Part of a small language model's weights: 577M tokens.
MLP neurons of a small language model. Each row is named by its layer, matrix (up: input weights) and neuron, and shows model dimensions 341-468. Each number is 128 + 24 x the weight over its row's rms, rounded and kept within 0 to 255.
A block is one neuron, or neurons of one layer that tend to fire together. Before each block is what it responds to, as a language model described it from the Wikipedia text at the highest values.

Sentence-ending periods, often fused with a closing bracket or quote as )., "., also line breaks and table pipes, across all Wikipedia topics.
L4.up119 [136 154 104 132 156 102 109  87 106 146 138 110 146 125 123  85 131  77 149 103 119 136  83 130 150 121  98 137 124 132 125 120 111 133 114 108 175 126 132 112 151 131 151 150 112 141 121 104 136 108 112 138 129  87  82 137 106 116 131 132 145 121 128 130 124 134 146 169 142  90 121 203  87 152 119 141 130 140 127 119 119  89  79 120 206 151 126 130 150 124 136 116 162 135  98 144 146 140  86 118 177 109 170 114  88 121 125 140 123 110 124 143 120 137 146 114  86 113 106 127 118  92 125  93  89 119 148 120]
L4.up762 [142 128  85 118 113 123 123 150 136 141 168 126 107 151 108 107 143 104 129  85 137 122 157  93 142 126 126 141  95 176 137 117 140 127 139 114 125 149 141 127 125 124 109 109 144 126 111 107 126  99  73 146  98 147 101 114 127 115 117 104 179  85 120 143 156 129 105 156 173  84  86 122 145 119 117 149 159 143 116 140 108  97 131 130 110 137 128 148 130 102 124 104 125 120  95 115  98 204 120 132 102  96 157 140 139 155  79 154 150  93 126 134 130 148 118 132 125 146  94 158 138  89 131 100 114  66 140 142]
L4.up1577 [ 77 161 136  85 137 122 141 101 105 131 105 131 119 114  89 135 129 127 152 105 149 113 129 156 108 128 103 113 137 107 112 116 134 108 139 125 104  94 138 122 139 148 100 131 157 127 131 138  99 163 125 134 143 151 121  70 105 118 143  95 112  89 157 130 112 144  99 123 132 111 104 157 165 151 159  97 115 122 143  72 144 128 143 108 153 130 142 177  81  99 136  95 112 134 126 159 130 177 155 145 141 126 151 117 146 131  87 147 104 136 124 166 170 154 137  84  95 136  96 160 128  97 117 107  86 127 112 102]
L4.up1843 [123  71 122 144 170 109 141 132 113 102 169 142  95  82 119 127 100  86 135 109 123 143 133 151 143 145 140 156 108 134 141 147 147 137  91 124 157 134 127 137  90 145 131 129 100 119 105  96 151 137 151 104 139 132  89 133  98 154  84 160 158 109 118 134 140 110 129 109 174 150 150 119 148 107 159 118 104 146 135 164 176 129 126 144 117 131 135 116  89 140 124 110 135 161 112 128 123 129 176 115 145 138  85 121 118 169 138 158 142 189 158 139 110 112 125  97  88 180 139 134 104  80 107 152  99  89 150 122]
L4.up1849 [116 109 111 152 171 136 166 126 119 190 137 123 104 136  71 141 120 124 145 128 117 106 141 117 172 127 125 140 103 145 174 159 139 156 158 118 164 105 104 133 134 128 162 122 153  98 135 122 171 159 150 190 153 132  76  85 104 131 129 123 127  85 114 152 182 130 110 131 121 133 139 148 143 151 135 157 116 101 112 166 167 147  80 197 131 123 123 161 139 105 111  80 100 112 124 145 124 155 166 150 118 116 123  89 100 118 129 129 154  98  84 137 129  61 112 171 159 158 127 143 111 152 130 123  82  94 129 138]
L4.up2333 [152 140 121 164 146 155 124 142 125 151 134 126 135 131  75 107 126 120  84 138 135 106 110 125 157 119 117 159 104 131 154 150 160 133 165 108 141 112 154 161 134 136 144 138  79 174 127 116 143 134 153 142 156 108 157  97 104 127 104 123 122 144 153 148 150 137 167 189 109 149 108 104 152 139 146 116 165 120 132 112 181  71  88 144 108 119 156 128 115 133 142 131 149 119 118 141 155 165 158 138 162  78 158 171 125 127 131 140 170 135 126 117 149 166 152 120 123 135 144 155 138 104 129 143 128  93  81 112]
L4.up2604 [106  90  68 128 124 113 111 145 136 109 169 146 125 148 121 133 130  88 124 148 122 104 170 104 158 113 131 109  85 137 121 163 112 188 113  75 136 101 135 142 157 125 149 109 152 166 172 143 125 110 119 136 155 126 110  97 157 109 159  89 123 118 116 116 118 121 137  92 154 110 163 156  99 131 129 140 151 141 145 148 155 145 101 162 143 143 122 118 152 118  75  83 134 101  92 153 143 172 154  97 139  78 120 104 128 107 208 133 167 128 159  99 118 101 137 138 107 110 133 156 133 141  99  80 123 107 114 103]
L4.up2676 [133 146 144 161 158 134 132 115 158 113 112 120 165 138 103  92 110  73 160 119 117 155 148 131 115 132 109 123 135 130  79 135 120 102 140  50 118 152 117 148 140 128  80 131 177 133 153  91 122 126  81 171 136 139 117 158 128 118 136 114 145 129 140 109 106 121 142 171 137 126 167 153 139 157 110 174 136  76 137 153 137 129 118 161 119 120 173 180 157 135 144 124 112 125 157 116 128 127  87  94 111 112 120 135 124 120  83  93 106  97 151  90 137  97 137 108 135  86 117 155 125  56 127 124 123  85  98 165]

Closing == or === markers of Wikipedia section headings, plus sentence-final periods or closing ")." and row-ending table pipes, e.g. ==Early life==.
L8.up1642 [152 139 152 119 112 136  99 115 132 174 131 111 112 141 111 105 170  87 123 121 103 130 137 115 196  80  88 113 148 139 140 117 149  83 132 102 140 139 148  82 117 111 109 138 157 153 116 105  78 131 140 159  98 136 126  86 149 142 140  79 118 113 148 124 144 174 118 153 114 124 110 148 165 123 142  96 158 102 152 132 119  92 132 162  95 112 145 158 116 113 126 121 155 129 114 121 110 127 143 115 144 104 154  77 153  97 149 135 138 126 103  98 160 154 108 133 122 148 101 142 153 152  92 173 114 137 104 138]

The noun right after "the" (the film, the club, the term) or the "of" following such a noun (towns of, rule of, son of).
L4.up64 [120  91 112 141 109  71 111 161 105 137 141 129 130 135 133 154 159 127 121 170 117 156 115 122 158 173 124  95  99 141 168 122 137 106 143 131 112 138 146 152 173 165  91 127 123 141 102  84 134 171 160 154 168 136 109 103 131 106 129 142 114 118 152 178 152  90 158 105 148 131  93 159 131 102 109  95 151 136 131 120 138 101 116 117 147  90 137 111 168 130 165  90  98 119  89 152  80 123 154  87 132  95 182 129 150 128 102 165 120  71 144 156 142 150 139 164 145 114 131  96 108 144 123 129 131 134 145 110]
L4.up189 [158 147 160 122 142 102 118  86 139  88 159 156 106 127 148  75 174 108 141 146 179 110 160 175 140  95 164 166 124 137 120 166 109 113 130 115 126 143 120 131 137 167 115 138 160 101 175  82 104 139 147 108 158  84 124 116  92 129  70 126 126 141 103 174  85 150 128 131 139 129 129 196 127 126 121 122 113 151 132 129 132 122 143 144 105 109 133 141 148 166 117 109 140 106 163 167 124 118 161 132 144 131 146  78 147 120 137 137 139 126 126 131  67 144 149 134  96 141 165 149 118 126 130 110 180  69 114 140]
L4.up395 [139 157 109 118 129 137 126 112 117  96 152 183 153  92 122 128 159 123 127 135 130 143 120 125 151 166 122 129 103 139 141  97 107 139 161  97 167 117 130  61 131 180 158 148 160 108 151 143 103 122 142 123  89 148 137 124 169 142 145 142 115 107 127 114  82 139 120 115  90 136 145 136 154 122 124 156 123 143 126 149 132 103 109 151 140 144 155  99 109 152 135 120 127 125 111 175 119 117 140 107 153 124 154 115 111  89 130 179 126 113 142 131 104 155 109  99 152 128 141  90 131 164 142 105 158  79 100 134]
L4.up763 [173 129 111 111 127 121 163 138 115  68 128 105 153 118 123 151 105 150 135 148 145 191 126  97 160 158 104 184  93 101 108 107 155 126  88 109 151 117 170 131 164 160 129 122 122 124 115 102  97  59 139 111 131 157  90 119 113 108 115 154 113 140 171 115 185 125 137 119 159 116 129 118 131 130 135 118 168 116 104 174 172 130 104 118 120  86 152 121 151 167 159  88 141 110 107  89 128  89 154 143 118 108 102 121 138 136 119 155 163 143 144 134 137 111 121 159  63 142 156 126 118 151 156 113 155 159 128 110]
L4.up1028 [137 145 163 165  90 134 161 141  78 124 121 123 131 117 136 118 126 130 149  75 180 102 146 147 149 117 107 123 105 140 130 153 131  87 153 149 134 165 114 105 152 119 129 135 136 127 124 107 162 135 141 102 129 134 123 103 144 154 125 116 140 117 167 153  92 132 138 177 135 151 131 114 155 116 109  91 110 102 132 115 116  86 104 137 136 125 138 146 122 144 146 129 122 149 104 139  73 113 134 132  95 134 105 114 127 124 115 104 152 113 146 172 107 162 146 129 112 154 173  99  80 158 156  85 150  90 119 127]
L4.up1937 [ 99 109  88 152 163 148 111 101 180 125 150 133 146 145  81 130 144 174  94 133 123 118 182  88 158 164 121 139 149 107 145 173 126 131 111 106 140 156 119 112 165 159 145  67  81 118 116  99 133 147 137 120 140  92 115 178 143 131 137 136 105  97 150 140 143 110 118 110 120 107 116 116 147 158 126 107 188 146 118 115 149 136 179 146 120 114 160 127 104  95 131 142 113 115 116 131 174 140 156 110 105 128 123 127 110 124 114 106 137 116 147 132 135 100 157 103  73 113 117  87 156 118 173 166 147 115  93  63]
L4.up2444 [169 146 130 130 145 143 141  73 124  85  91  83 139 157 143 109 116 124 104 164 134 130 145 120 145 183 131 158 146 130 147 109 135 129 101 142 138 146 110 157 164 153 143 128 124 134 128 113 108 123 125 146  83 106 152 143 143 130 132 140 145 100 195 150 157 111 113 145 145 113 124 115  98 130 106 134 100 141 126 134 144 132 141 132 103 131 158 100  79 127 145 114  87 120 138 161 100 158 110 104 108 136 114 146  83 146 119  99 106 117 146 112 168 137 141 138 117 130 141 129 114 103 163 131 162  90  83  73]
L4.up2916 [171 112 115 129  70 128 113 102 153 102 151 128 142 124 102 116 111  90 133 147 101 106 131 117 151 144 133 126 162 123  79 139 125 127 116 125 131 136 128 132 126 119 184 118 113 112 117 108 108  83 120 141 118 136 120 160 129  90 114 137 167 156 163 161 144  87 157 137 135 131 125 114 115 137 140 119 138 144 124 146 123 160  75 152 120 116 137 132 117 115 132 144 103 137 132 123  89 114 131 136 127 101 126  99 130 106 132 140 142  98 136 143 101 129 157 102 121 169 121 143 129 174 126 133 135 107 116 112]

Head nouns right after "the" or a possessive that name the article's topic work or entity, such as film, album, club, game, show.
L2.up39 [135 112 114 119 120 134 160 142 131 131 140 109 119 124 121  96 147 125 101 121 150 122 134 132 165 125  99 129 158 128 109 140 158  69 102 157 113 123 142  65 144 117 131 104 117 167 114 124 117 156 117 129 137 120  95 169 126  99 160 118 130 148 141  99 175 148 125 120  70 118 120 118 121 107 129 183 136 175 119 133 147 150  72  70 165  75 108 165 108 115 122 122 143 101  96 134 110 144 172 133 151 152 102  82 139 165  91 138 131 157 122 102 143 196 149 117  78 134 145 141 163 110 128  90 118 132 120 148]
L2.up788 [164 104 102 114 102 139 101 149 110  99 122 133 124 116 118 136 126 108 111 137  97 123 117 118 160 103 132 160 128 156  66 129 135 151 144 131 120  92 135 145 112  94 154 120 100 150 168 159 116 154 132 165 168 141 157 169 125 121 124 116 132 126 153 145  81 175 106 119  74 145 142 144 177 139 126 137 139 120  79 122  87 114 126 141  96  83 105 143 116 134 104 113 143 114  99  99  97 166 201 156 157  98 165 156 118 141 132 187 127 145  90 174 166 123 107 116 161 122 120 104 145 171 127 174 155 172 100 116]
L2.up1885 [171 108 165 115  76 114 164 141 134 110 114 116 124 156 113 130 153 113 125 133 109 133 137 106 131 151 113 135 140 120 115 123 152 128 116  89 111 153 100 123 120 125 171 143 117 167 125  97 122  93 127 134  88  99 117 128 106 109 154 154 136 161 142 148 113 131 126 125 134 144 128 168  74 100 110 151 154 133 123  95 139 133 106 152 134  81  80 120 148 159 170  71 104 152 154 134 147 163 150 128  92 130 125  70 133 163  87 149 138 152 110 154 131 109  84 150 130 160 165 115 168 133 176 121 145  80 142  91]
L2.up1897 [ 86 126 126 125 106 158 119 177  63 142 142 103  90 100 132 110 108 176 141 104 147 127 173 153 166 159 157 180 123 111 146 154  98 168 160 130 157 127 133 152 149 153 107 138 116 129 154 112  98 122 150  96 158 117 111 113 137 151 106 130  93 131 145 127 159 151 111 181 111 142 113 142 142 127 114 138 143 128 125 146 119 115 103 104 135  91 139 106 147 159 104 154 125 128 144 117 146 171 150 148 148 118 154  97 139 125 116 166 155 114 145 145 182 162 131 130  87 106 134  94 136 127 112 152 140 109 135 152]
L2.up2029 [137 104 148 134  96 111  88  75 108 148 148 113 113  95 140  92 132 120 145 137 141 165 139 137 107 158 141 128 173 166 139  97 136 109 163 135 138 130 113  91 128 175 151 164 128 130 171 143 139 116 176 134 128 132 130 112 153 142 147 161  85 119 102 164 153  99  69 120 106  94 171 142 139  89 125 110 129 173 140 162 105 109 134 105 108 103 119 123 151 140 134  99  93 122 114 156 130 148 150 126 117 146 111 132 133 112  99 161 141 130 145 159 128 138 165 105 150 121 151 101 168 121 143 163 136  83 119 138]
L2.up3014 [168 157 130 136  67 157 128 130 126 101 143 123 119 151 103 104 175 154 192 139 149  93  87 126 120 139 127 128  99 190 152 127 152 105 167 157 155 136 147 145 126 142 117 160 146 106 146 114 136  93 122 135 106 144 117 110 152 132 131 152 113 141 107 164 117 120 116 139 150 120 132 104  85 157 167 111 122 162 135 141  82 117 153 127 129 150 122 108 164 150 145 140  97  99 149 164 110 128 130 145 114 147 103 139  83 143 146 154 133 107 142 122 107 177 135 105 104 127 142 155 124 162 159 135 165 157  86 153]
L2.up3061 [109  86 141 156  58 136  96 120 114 112  91  93 118 134 126  78 122  97 137 134 145 136 113 140 117 172 135 126 114 136 147 134 121 156 134 168 149 131 103 157  97 157 131 135 151 132 123 126 160 126  98  98 141 148 165 195 161 173 129  98 130 150 129 108 108 123 146 140  92 121 120 133 106 160 121 107 155 131 138 128  82 117 153 180  83 165 144 111 149 184  98 129 126 136 117 131 128 152 117 122 173  87 110 176 148 114 124 125 125 102 122 119 140 176 115 137 135 138 135 119 127 156  93 111 181 123  98 124]
L2.up3069 [102 123 132  83  88 149  58 133 103 164 107 131 141 107 109 123 139  80 128 142 135 143 139 140 116 121 130 142 102 128 135 103 118  87 147 142 100  85 141 136 169 129 150 127 126 159 107 115 128 128 158 125 138 120 138 126 125 120 141  90 150 155  97 151 132 126 156 175 127 125 102 119 132  81  79 107 102 128 133 102 105  76 166 194 134  67 113 144 103 124 108 102 126 119 123 126 129 122 124 103 140 109 126  93 111 157 126 129 130 142 118 142 138  89  93 101 101 121 111  90 120 178  99 162 151 147 149 135]

Abstract head nouns right after "the" that take an "of" or "that" complement, like possibility, interest, advice; weaker on year digits and table cells.
L8.up2275 [195 174 134 117 126  84 132 137 127 147 145 196 109 122 123 138 120 127 157 143 152 139 124 145 126 145  92 164 133 139 126 168 141 136 131 140 118 112 124 124 139 114 121 130 102 130 129 126 142 138 122 136 140 112  96 117  86 101 140 112 154 109 138 169 123 101 147 145 187  96 126 152 123 153 170  97 127 159 133 125 130 119  95 143 122 115 162 133  87 112 137 170 112 105 105 182 113 129 146 103 128 112  82 132 114 131 121 149 113 132 144 101 101 112  66 147 159 114 179 143  96 154 162  96 181 102 126 125]

Words opening a description of something right after regarded, described, considered or referred to, most often as (described it as), plus a, most, not.
L4.up295 [170 163  92  90 161 135 134 111 136 124 131 125  96  68 165 154 146 130 172 136 127 145 124 131 105 103 148 173 135 161  98 160 112  94 140 113 137 148  95  97 125 139 128 138 123 107 170  98 129 134 125 115 129 125  94 133 102 126  94 174  82 134 144 128 134 148 128 139 119 125 145 153 107 116  94 133 119 139  97 154 132 100 156 124 145 105 140 114 147  94 115 149 120  90 125 142 128 144 110 111 151 153 103 136  95 132  86 147 133 120 101 127 127 148 122 139 144 198 141 134 115 152 105  97 136 130 161 135]
L4.up390 [151 134  96 144 107 102 129 138 180 148 150 126  94  83 135 156 130  84 102 136 148 125 137 145 163 130 176 123 144 114  77 111 131  98 153 145 138 110  97  93 138 109 115 108 102 125 141 144  82 120 122 124 123 165 127 115 148 143  74 125 107 124 131 140 157 141  88 100 113 129 121 116 123  91 122 144 148 129 102 145 139  77 158 121 113 134  52 184 109  87  93 140 128  90 123 118 156 158 137 166 146 121 106 101 164 165 136 123  98 136 135 103 110 146 157 157 141 180 148 138 153 144 100 132 132 103 115 135]
L4.up444 [112 130  73 154 122 152 140 153 111 118 135  67  69 119 178 136 126 101 134 147 112 130 127 166 130 100 124 191 146 124  80 148 107 114  93 130 132  99 102 144 149 140 160 102 131 128 122 147 106 103 111  93 152 115 123 119 119 140 119 122 131 103 153 143 143 159 148 120 149 105  64 158 123 122 140 106 142 153  74 145 132 140 147 133 104 168 119 103 107 136 147 135 137 101 111 111 103 135 126 167  83 128 120 133 140 117 131  86 125 113 101 167 131 106 168 175 138  94 139 113 143 122 125 142 123  98 166 139]
L4.up767 [135  92 110  97  85  78 135 160 113  89 123 125 131 137 139 139 210 117 148 121 143 114 105 113  91 189 130 112 166 166  79 109 102 140 142 145 130 103 108 109 130 111 125 180 107 140  83 172 137 127 150  82 113  86 106 114 116 128 141 141 140 118 152 130 131 126 121 118 172 121 159 121 160 144 162 141 117 139 119 103 144 131 167 113 154 128  79 150 143 132 143 117  92  78  78 131 107 132 127 137 108  98 142 112 138 119 116 109  74 123 147 117 133 128 138 122  88 149  89 149 148 164 130 122 118 105 168 167]
L4.up1270 [146 142 130 169 117 147 111 125 145 126 149 141  85 135 137 141 135  86 149 117 146 107 106 136 135 140 118 134 156 116  93 128 107 142 125 108  97 156 148  72  98 135 131 106 117 120 142 109 134 155  89 105 105  95 158 157 134 116 111 159 150 113 114 139 149 125 133  78  92  89 180 131  90 145 153  81  95 104 148  87 130 111 150  93 125 144 163 113 135 142 120 126 147 139 128 149 106 141 150 113 143 157 127 119 137 104 147 137 118 177 149 110 103 134 133 110 167 140 171 113  88 115 124 147 128 126 143 133]
L4.up1438 [144 153 101 109  94 115 123 130 130 138 124 130  70 137 137 118 160 103 124 127 142 127 182 146 140  95 160 120 125 130 107 136 130 127  92 129 149  89 121 144 130  81 144  85 128 109  76 140 119 101 117  89 100 119 122 121 135 166 138 150 110 154 133 144 148 126 175 118 165  89 146 161 131 125 150 151 110 112 151 119 114 129 176 116 123 114 122 125 121 130 153  95 123 137 127 128 124 107 122 123 121 144 111 114 138 141 160 134 142 130  75 117 101  95 131 116 112 154 145 162 151 146 162 128  86 150 153 101]
L4.up1442 [105 135  87 139 137 143 167 121 138 121 126 180 128  99 170 110 156 106 164 120 158 133  90 163  88 116 143 122 119 137 103 130 112 101 133  77 138 123 122  87 118 106  86 107 156 119 155 122 145 108 123 124 150 141 101 103 138 116 123 146 121 124 138 108 126 104  93 142 107  79 123 145 171 150 116 140 119 134 134 156  61  73 122 146 117 126 158 157 123 109 131  93 137  88 126 117 132 128 120 132 196  82 138 166 152 161  96 129 134 160 113 112 144 151 137 154 158 150 166 152 103 113 123 102 112 151 131 143]
L4.up1608 [131 153 130 119 111 107 178 102 148 144 160 167 134 147 153 145 130  99 128 156 200 105 153 142 118 140 133 120 129  96 112 157 128 123  95 121 129  92  89 116 141 122 157 175 128 113 171 108 132  93 132 119 163  42 104 160 128 145  72 130 146 161 143 112 110 115 134 154 126  71 134 102 122 131 165 148 143 110 118 112 147 102 135 154 146 135 129 159  89 102 118 134 131 111 138 110 104 165 144 126 133 127 165  77 106 153 152  93  98 128  87 101  93 113 149 148 114 157 125 137 125 113  88 101 104  66 171 132]

Periods ending long declarative sentences in Wikipedia prose, often before a new paragraph or a sentence opening with The, He, In.
L2.up1023 [130 129 165 170 117 101 155 131 134 145 119 120 129 158 128 136 139 112 123 126 125 149 115 130 194 137  95 102 159 141 103 145 127 175 134  97 102 107 137 142 148 158 138 137 135 105  93  88 129 143 104 139 123 153 114 129 129 116 120 150 131 130 141 131 140 152 141 112 169 123 168  78 137 105 132 162 141 103 126 173 186 144 110 136 135 143 119 148 129 141 142 148 150 155 133 108 120 122 144 122 127  92 125 138 129 112 115 180 157 128 114 101 148 122 142 150  98 136 170 110  94  79 146 118 131 118 156 118]
L2.up1092 [120 132 161 131 142 146 133 163 120 117 130 158 116 157 145 127 128  93 177 101 135  85 126 121 155 111 176 111 119 154 138 113 138 147 123  94 106  67  92 170 143 141 112 141 133 131 130  91 123 120 144 152 141 149 165 118 151 113 110 111 134 118 116 132 147 146 146 136 183 110 129 133 149 131 158 140 163 133 120 152  94 117 124 168 107 140 136 113 119 125 168 144  83 121 125 115 128  80 139 117 139  81 124 111 130  84 157 134 165  99 139 107 137 141 134 134  97 145 124 136 137 123 152 163 146 148  99 143]
L2.up1278 [125 114 176 138  96  98 146 102 155 153  83 134 122 133 134 132 161 110 132 118 174 123 129 137 114 141 132 115 145  90  73 167 139 177 141  88 129 122 101 122 156  97 123 102 148 109 109 117 122 105  73 116 126 135  94 143  72 111 147 124 149  73 149 132 127 113 117 140 160 137 117 123 138 121 156 146 126  97 172 141 137  89  75 146 128 129 121 128 129 126 141 117 103 128 110 121 162 114 120 107  59 102 135  60 124 123 125 187 139 123 129 146  93  99 134 104  94 124 126 104 106 100 142 201 115 115 119 149]
L2.up1644 [199  92 142 161 156 146 140 109 124 138 119 159 116 112 102 169 124 126 124  84 128 102  79 141 132 119 149 105 149 139  96 124 133 160 146  86 107 120 107 107 116 133 130 131 119 115 136 138 129 135 140 137 127 167 160 104 139 129 125 124 156 136 124  87 185 117 101 156 129  97 145 129 144 122 169 118 135 146 110 107 121 109 138 143  92 148  93 164 108  99 130 119 139  71 122 129 116 161 159 139 146 191 168 151 106 133 115 126 131  81 115 108 146 156 125 124 154 133 161 148 125  86 139 127 183 110  71 113]
L2.up2138 [125 114 133 178 114 103 135 158 131 118 102 125 107 132  71  76 127 185 137  73 151  91  88 145 134 142 145 114 143 114 133 122 192 161 117  40 123 109 125 171 136 118 109 120 138 115 141 104 105 138 106 177 128 116 131 109 107 164 123 139 156 159 155 110 158 133 154 120  79 138 136 119 108 141 150 147 127 142 139 125 105 125 155 138 117  85 128 156 169 111 122 109 129 122 134 160 124 128 160 130 151 134 126 114 105 115  98 155 145 123 145 127 150 128 148 100 151 128 141 102  82 117 116 157 130 114 139 111]
L2.up2772 [135 127 104  99 147 151 129  99 113 101  88 133  95 142  99 122 101 139 135 136 168  94 140 127 176 102 132 140 167  91 138 149 172 128 135 102 121  94 100 165 101 144 155 126 100 140 118 142 111 195 124 145 112 142 139 118 101  98 136 145 185 165 182 121 145 135 170 147 135 131 113 131 136 156 129 125 153 128 140 124 133 123 137 129 114 164 127 148 146  84 119 117 128 114  98 123  88 120  97 160 124 119 163 113 162 106 141 140 130 117 140 122 109 146 105 144 126 170 140 131 117  84 134 137  95 102 143 159]
L2.up2803 [176 162 162 166 124 108 115 109 142 149  72 135  94 106  77 117 108 121 130 165 150 120 118 150 143 141 153 136 139 105 115 143 124 160 135 110 101 118 130 138 152 139 130 138 115 134 134 111 118 187 109 155 108 143 137  97 143 160 151 101 116 121 124  82 161 122 141 147 148 100 111 103 170 128 110 118 139 140 108 112 134 138 168 133 120 149 115 117 137 160 148 117 165 112 105 136 119 177 162  96 155 160 143 114 122 118 132 148 113 138 132 133 124 153 131 124 104 104 178 114 150 113 162 153 174 148 110 118]
L2.up2985 [156 130 168 132 149 146 162 107 109 151 134 111 103 116 118  78 103 139 128 141 137 101 155 171 147 127 158 132 121 119  93 138 153 135 160 124 112  83 127 181 123 126 150 135 134 117 125 151  88 106 138 104 145 116 101  99 126 119 167 132 146 145 150  70 158 149 144 129 144  93  91 145 189 121 166 137 179 112 134 117 158 164 119  96 138 139 101 123  91 134 143 131 136 105 118 130 125 119 128 167 149 136  57 149 110  90 146 154 152 152 144 102 131 140 136 150 114 141 157 134 144 140 124 118 172 129 142 142]

Adverbs and quantifier words placed before a verb or phrase to limit, add or qualify it, such as also, not, primarily, largely, both; includes "See also" headings.
L2.up247 [142  90 111 130  92 148 147 116  96 115 140 152  93 139  96 123 116  93  97  91  88 146 150 127 136 155 114 113 159 168 134 148 122 154 138 132 111  79 134 126 157 164 147 146 153  92 106 149 131 101 147 148 126 157 113 125 114 101 113 159 130 123 158 118 164 133 143 131 142 113 162 120 106 101 113 121 129 124 107 135 102 146 140  75 111 130 137 124 102 136 138 148 109 126  68 148 146 140  90 105 139 172 109 133 134 143 125 110 132 128 165 154 135 162 128 116 130 159 138 135 131 116 209 109 133 103 146 158]
L2.up281 [101 152 126 153 115 128 131 114 100 115 139 132 126 150 141 119 127 140 145 128  95 137 105 117 145 130 133 100 134 144 145 121 122 160 110 123 180 120 143 128 110 117 113 104 126  74 112 179 117 162 101 125 120 139 147 104 118 153 144 137 130  98  93 156 134 120 130 153 124 150 177 121 107 141 122  80 150 108 157 115 120 170 113 144 130 134 127 117 122 128 107 113  97 134 177 131 109 118  94  80 130 128 110 110 156 127  73 151 133  92 111 144 181  97 175 127 134 162 157 109 125 132 155 131 110 100 117 131]
L2.up569 [ 99 160 104 130 163  77 109 128 132 105 121 121 110 138 148 144 129 145 114 104 156 128  87 137 113 133 142 101 151 101 120 145 124 131 115 119  92 155  92 122 114 147 151  94  91 117 107 136 107 112 130 142 127 126 129 146 135  88 159  97 132 113 121 123 128 140 124 121 126 140 119 152 105 146  84 128 136 167 144 166 105 120 149 137  74 124 129 113 145 116  88  98 140  85 127  80 160 127 161 122 125  91 152 145 143 120 138 125 123 117 109 132 142 119 125 158  97 153 115 160 119 120 109 126 131 125 143 154]
L2.up1012 [154 112 163 141 147 143 149 102 113  97 175 141 123 110 117 189 146 106 129  72 150 135 124 109 166 122 165  89 125 134 102 142 178  87 102 134 107 117 149 132 148 144 117 119 109 134 161 137 134  88 109 138 142 118 131  80 146 114 140 101 135 170 165 187 124 155 123 132 128 125 131  95 108 111 141 162 112 172 177 125  99 136 133 124 102 141 159 164 126 125 113 117 136  91 162  67 157 119 132 130 146  82 110  94 112 144 151 145  90 106 130 111 119 105  96 116 139 140  89 125 105 138 137 159 137  94 131 124]
L2.up1438 [110 155 142 137 125 157 193 152 110 126 146 135 146 113 150  56 116 144 157 114 150 122 114 106 130 123 119 105 100 145 147 134  96 139 106 112 100 136 134 126 110 100 146 107 160 148 109 104 109 159 101  95 148 155 139 144 144 108 141  86 145 144 106 147 102 100  91 144 143 125 126 147 134 115 120 173 117 114  89 101 120 157 147 120 113 156 140 181 126 117 144 130 120 132 101 154 113 172  80 141 134 131 120 176 142 199 114 137 111  98 146 135 161 120 144 147  86 142 167 134 121 140 161 177 141 117 107 136]
L2.up1481 [129 155 116 146  47  82 119 110 135 120 150 158 140 126 108 119 136 119 180  78 135 191 140 117 154 105 155 114 107 164 135 117 165 130 128 137 180 139 113  80 133 145 155 126 114 103 105 138 126 132 110 141 118 124 149 145 133 117 150  97 115 176 142 134 129  98 128 145 163 122 147 164 160 147 154 120 124 153 154 125  79 141 130 104 134 109 127 173 108 167 117  95 135 117 116 109 110 146 141 133 163 110 165 152 193 172  92 108 110 138 138 127 147  92 162 139 141  89 137  89 130 146 143 124 106 125 139 143]
L2.up2132 [113 153 149 122 113 119 152 103 139 154 150 148 151 131 139  91 109  85 100 156 100 135 168 133 159 163 140 132  73 145 138 124 147 153  95 125 128  78 141  98 135 122 112 146 135 126 111 139 146  96 147 130  69  55 132 138 132 133 133 132 145 135 134 125 145 126 166 123 134  74 136 124 133 132 167 139 171 132 176 135 134 137 157 113 145 152 123 133  89 129 169 143 165 100 151 133 162 127 128 109 131  81  95 147 154 138 151 138 158 127 103 159 165 122 140 150 170 192 142  83 126 116 138 144 116  79 106 192]
L2.up3070 [164 159  86 137 113 107 171 148 132 107 154 158 173 111 147 152 130 116 123 102 145 160  78 107 117  97 141 134 128 115 156 151 126 126 103 138 111 101 142 105 145 122 173 110 116 137 115 104 120 147 135 156 169 140 109 136 154 139 126 109 138 138 118 130 110 149 152 123 121 113 136 115  90 164 119 115 110 137 125 127 140 107  94 108  82 140 161 142  89 152 188 172 130 136 126 141 154 116 133 112 129 103 158 147 160 133  71 146 108 111 108 137 138 138 125  93 116 119 157 114 135 144 122 115  95  83 120 181]